From a checkpoint of a small transformer trained on Wikipedia: MLP 1280 squared ReLU.
MLP neurons of a small language model. Each row is named by its layer, matrix (down: output weights) and neuron, and shows model dimensions 240-303. Each number is 200 + 40 x the weight over its row's rms, rounded and kept within 0 to 999.
A block is one neuron, or neurons of one layer that tend to fire together. Before each block is what it responds to, as a language model described it from the Wikipedia text at the highest values.

Description: Passive participle ahead
L17.down270,167,190,169,127,175,227,200,235,218,245,152,195,190,189,181,230,211,170,249,151,233,215,174,171,179,218,243,262,201,214,191,238,217,216,214,202,125,199,245,210,198,128,134,215,129,129,147,200,255,245,189,282,117,174,190,151,277,274,197,212,161,253,225,169
L17.down775,154,182,232,112,198,215,216,231,143,208,198,175,300,171,248,190,164,111,132,182,220,243,207,260,148,144,130,136,179,248,263,244,222,222,198,200,222,85,220,200,215,200,176,184,220,162,272,209,183,185,245,228,220,189,240,201,175,202,155,198,182,225,187,184
L17.down951,118,212,239,223,171,229,218,174,142,174,223,212,181,273,199,201,205,135,194,155,234,230,221,256,216,91,201,187,200,249,270,186,203,168,204,229,187,142,253,266,130,207,136,218,171,247,200,180,239,221,169,200,247,162,139,189,170,166,209,209,185,188,157,169
L17.down1062,212,141,170,228,206,214,226,200,203,167,187,217,253,189,136,181,196,145,247,154,195,169,226,225,220,193,208,194,244,127,149,268,194,122,240,245,175,270,185,196,233,154,151,234,201,131,226,121,203,222,144,180,140,159,158,251,231,230,268,167,229,214,141,210
L17.down1134,255,240,157,229,126,243,234,219,187,186,221,166,150,305,223,185,136,208,202,149,211,145,253,180,219,156,180,256,282,186,219,171,254,222,178,198,181,179,190,233,218,168,249,131,193,249,169,178,211,226,258,201,248,232,205,235,182,168,235,225,169,213,208,181
L17.down1181,155,163,192,181,198,146,216,251,200,138,205,240,283,257,208,229,240,181,232,186,169,234,210,204,182,216,230,251,261,187,209,278,208,262,227,214,216,164,204,187,177,291,211,195,201,184,245,186,201,169,193,221,170,144,197,144,157,161,164,248,156,172,170,210
L17.down1195,228,162,175,195,190,248,247,279,193,216,181,187,206,190,135,166,142,175,180,250,216,194,245,212,184,189,165,244,186,203,139,221,217,166,136,217,195,203,204,238,181,204,181,225,178,170,154,135,146,233,216,198,258,248,153,148,204,139,179,193,251,176,203,209
L17.down1211,227,268,148,186,211,175,169,178,201,252,246,174,81,228,196,175,215,106,283,172,157,162,253,196,244,238,203,217,183,180,170,239,163,154,124,212,252,271,202,230,181,224,221,192,168,208,175,216,173,163,267,149,196,263,214,182,240,129,232,188,198,159,259,186

Description: Table cell separators after numbers
L17.down284,191,195,183,211,255,174,141,214,190,209,306,207,232,124,239,155,215,219,206,242,193,163,183,261,163,259,152,245,205,173,206,161,181,189,193,237,249,179,149,228,137,158,196,204,199,254,245,132,207,236,262,315,239,208,95,188,223,223,189,184,207,187,137,293
L17.down386,221,242,249,244,225,184,218,178,228,234,199,240,168,163,154,192,90,204,160,167,202,132,183,174,211,199,187,224,176,174,227,137,161,180,203,178,137,232,153,207,196,222,231,185,165,206,207,259,131,182,139,153,158,177,235,223,166,253,223,156,131,230,142,270
L17.down789,131,177,187,262,212,296,213,237,173,218,203,214,154,182,228,182,211,195,253,250,185,204,171,147,261,242,211,221,203,209,174,189,194,142,191,231,152,142,208,162,210,186,152,201,204,247,282,85,251,172,209,218,201,178,181,161,222,154,191,121,197,143,268,227
L17.down809,172,202,159,185,134,224,220,183,205,169,181,113,238,183,180,195,146,211,179,128,196,267,261,152,278,208,208,150,197,345,248,151,236,158,189,266,201,254,195,218,256,224,249,179,161,194,197,183,89,214,245,139,184,148,127,142,219,233,218,188,236,304,208,138
L17.down853,181,215,254,198,237,220,181,179,169,204,183,210,216,301,276,188,193,210,205,210,207,210,231,234,146,203,182,227,109,213,219,172,250,192,226,145,158,207,140,172,279,183,207,211,158,239,165,183,164,185,172,191,152,153,203,222,217,234,193,159,167,149,228,247
L17.down862,242,181,186,233,167,224,160,237,144,202,172,177,174,165,183,248,240,177,198,199,145,150,201,245,169,198,280,263,221,191,216,282,189,209,134,247,157,200,212,201,162,173,191,285,217,171,173,168,170,188,169,238,211,207,170,171,218,185,180,217,144,159,231,238
L17.down1022,283,213,194,164,158,274,253,111,179,242,275,175,213,136,370,216,226,241,135,152,238,232,224,195,226,167,175,152,235,202,226,169,237,311,122,232,194,131,212,163,191,211,153,230,180,201,160,212,158,163,191,146,180,157,171,205,127,188,249,285,207,219,300,207
L17.down1128,231,196,204,253,177,237,167,220,195,283,157,156,152,162,401,205,145,269,213,194,211,238,224,223,191,226,230,189,217,196,260,222,129,227,190,224,230,208,264,154,214,166,199,243,172,161,198,208,213,196,264,224,163,181,187,219,176,225,192,210,236,263,220,160

Description: Pre-verb adverbs and auxiliaries
L4.down449,183,148,154,202,212,214,223,213,205,173,234,213,149,186,165,241,238,149,199,189,185,191,244,148,254,137,188,178,226,204,204,213,157,210,226,202,193,165,238,168,180,168,214,226,241,213,206,153,184,164,143,217,227,207,315,221,157,236,215,267,257,220,144,188
L4.down508,272,163,207,242,177,177,190,237,237,142,204,179,206,191,211,180,224,163,157,222,187,194,174,263,136,180,213,194,272,242,194,131,210,216,229,154,169,175,216,266,280,235,264,234,188,256,153,285,234,212,231,220,167,203,156,167,194,206,229,185,188,241,203,161
L4.down749,241,210,247,163,236,263,248,224,227,197,210,175,170,174,208,247,180,206,229,149,226,190,182,163,165,144,217,239,209,232,210,126,261,186,255,216,191,184,190,235,264,192,212,311,209,196,219,228,179,190,211,153,169,229,178,222,256,202,241,160,168,212,235,130
L4.down1118,195,258,233,244,159,254,205,176,249,191,169,213,164,211,180,162,255,156,161,278,149,181,209,225,171,140,290,158,245,150,166,140,179,232,165,199,234,143,157,194,212,161,172,168,262,248,187,173,147,172,172,210,160,248,219,174,159,236,226,173,163,240,197,231

Description: Table headers, heading markers
L4.down427,280,177,228,183,191,185,241,141,185,227,235,229,257,217,85,148,291,246,272,199,137,143,186,184,176,256,223,210,234,187,188,232,217,216,202,185,203,193,212,190,187,216,229,233,166,174,270,210,183,176,245,158,223,130,167,192,233,240,244,164,243,191,211,160
L4.down510,285,197,177,192,221,199,195,151,156,211,275,184,262,236,156,185,175,181,234,219,184,129,212,186,151,229,191,197,242,185,167,250,164,239,224,191,266,203,207,262,125,185,184,204,81,267,260,206,165,205,169,256,174,138,148,196,220,207,226,234,285,266,234,227
L4.down611,230,180,243,212,234,184,170,219,165,204,191,217,312,247,171,144,184,237,240,191,213,217,194,203,223,193,136,146,170,207,195,206,213,213,161,266,237,172,136,243,194,141,166,249,196,223,238,258,210,181,149,200,224,203,149,187,284,182,165,194,156,223,194,239
L4.down1243,219,230,218,239,254,182,176,160,214,218,217,174,235,248,125,187,225,251,190,219,148,192,181,184,203,196,257,117,263,167,160,261,189,218,192,231,193,100,142,227,134,230,215,168,161,238,198,196,174,209,187,261,222,166,164,163,236,191,212,175,251,270,192,245

Description: Money amounts and word starts
L17.down129,212,202,226,172,207,186,203,203,84,255,177,199,196,148,212,266,167,239,214,214,215,161,220,131,233,204,179,212,144,202,193,186,227,199,194,184,141,234,182,169,157,149,275,184,145,193,119,199,152,267,202,219,189,161,208,191,215,228,189,200,235,195,206,175
L17.down142,247,156,199,169,232,186,244,181,217,236,180,160,187,219,220,189,230,174,246,177,182,233,235,199,114,224,162,190,156,233,95,220,154,240,174,277,167,278,148,223,272,189,206,207,207,164,296,201,176,272,210,161,228,189,187,163,110,186,134,219,201,215,169,269
L17.down183,170,135,163,224,248,198,184,170,222,201,192,131,143,205,271,111,166,257,150,209,164,220,165,232,283,176,201,226,192,226,205,209,130,75,220,198,160,184,146,180,227,150,231,262,154,242,184,196,237,235,248,236,198,288,291,199,199,219,185,183,144,203,158,247
L17.down235,262,217,204,204,205,202,275,119,271,189,213,192,205,164,143,214,196,296,167,273,167,212,181,240,215,260,161,244,129,178,195,202,229,244,131,187,117,225,228,275,173,192,272,248,197,189,211,158,248,207,205,194,252,264,185,216,191,244,170,268,164,202,125,167
L17.down314,251,140,193,211,132,214,203,225,219,213,166,194,137,224,213,172,201,150,242,142,174,209,246,242,251,214,220,184,186,189,232,202,212,112,216,168,226,168,194,256,156,202,200,198,149,181,190,165,166,126,238,235,281,221,189,188,257,109,172,221,169,217,128,271
L17.down640,242,199,233,227,201,179,192,167,175,143,230,220,153,219,121,155,226,209,131,229,135,212,200,244,200,195,143,198,188,183,194,217,186,209,288,159,268,172,111,219,242,207,149,126,204,207,258,250,194,172,153,161,231,160,225,116,174,188,249,179,242,211,227,238
L17.down798,228,183,179,168,211,234,234,198,160,193,302,167,218,258,185,248,192,167,196,268,141,147,185,168,220,202,155,186,159,235,252,187,208,144,245,195,177,182,195,236,139,160,220,268,217,179,215,246,147,191,234,231,223,138,254,154,228,128,169,182,218,215,131,163
L17.down1273,110,195,246,250,185,206,183,160,178,245,166,102,187,229,141,180,214,195,167,181,200,190,162,138,205,239,245,135,212,248,214,187,200,150,227,159,155,187,182,280,193,307,224,231,174,209,204,228,235,149,221,187,232,174,165,239,191,153,207,166,237,220,156,136

Description: Digits inside numbers
L4.down284,172,231,227,187,217,230,234,209,180,177,159,206,170,175,187,213,190,205,255,184,256,166,252,209,255,188,242,189,210,241,199,282,175,201,168,196,186,201,192,206,240,179,241,198,170,255,98,192,111,105,203,262,249,238,103,214,239,151,157,192,245,203,233,177
L4.down561,258,178,142,309,178,165,226,292,213,188,173,284,156,204,171,267,209,265,173,180,189,214,191,220,196,168,174,219,197,206,108,279,264,166,252,182,197,184,242,56,148,160,292,219,170,252,183,171,201,190,210,167,237,168,189,253,239,185,215,197,159,171,219,168
L4.down1140,214,189,207,172,200,225,129,210,176,208,196,249,160,227,163,226,122,166,197,216,188,160,254,259,223,154,177,248,274,242,206,231,264,129,189,117,146,107,199,124,237,180,195,221,187,271,178,134,285,168,180,228,237,191,183,230,250,89,176,219,243,210,256,200
L4.down1269,112,191,182,195,213,229,194,163,295,147,210,176,198,191,176,161,273,173,199,250,134,158,244,129,195,185,222,212,192,162,180,219,124,253,202,217,256,176,224,254,185,229,131,137,93,189,218,222,228,179,241,211,229,190,279,226,204,192,179,167,201,205,157,205

Description: Verb-phrase auxiliaries
L13.down432,114,231,175,213,182,181,259,147,213,190,229,233,215,210,143,187,201,240,209,117,142,158,244,148,225,245,227,268,172,207,194,250,199,192,228,224,131,220,193,201,198,272,250,218,262,247,161,184,179,247,230,172,188,202,164,204,221,195,224,232,196,196,177,233
L13.down1231,254,254,242,195,235,229,241,168,182,253,257,145,192,242,178,267,202,255,186,203,171,181,214,188,216,133,195,153,183,217,216,262,300,182,217,176,223,234,159,238,232,275,200,235,183,207,165,159,163,224,266,235,202,183,147,227,270,138,250,225,155,168,196,182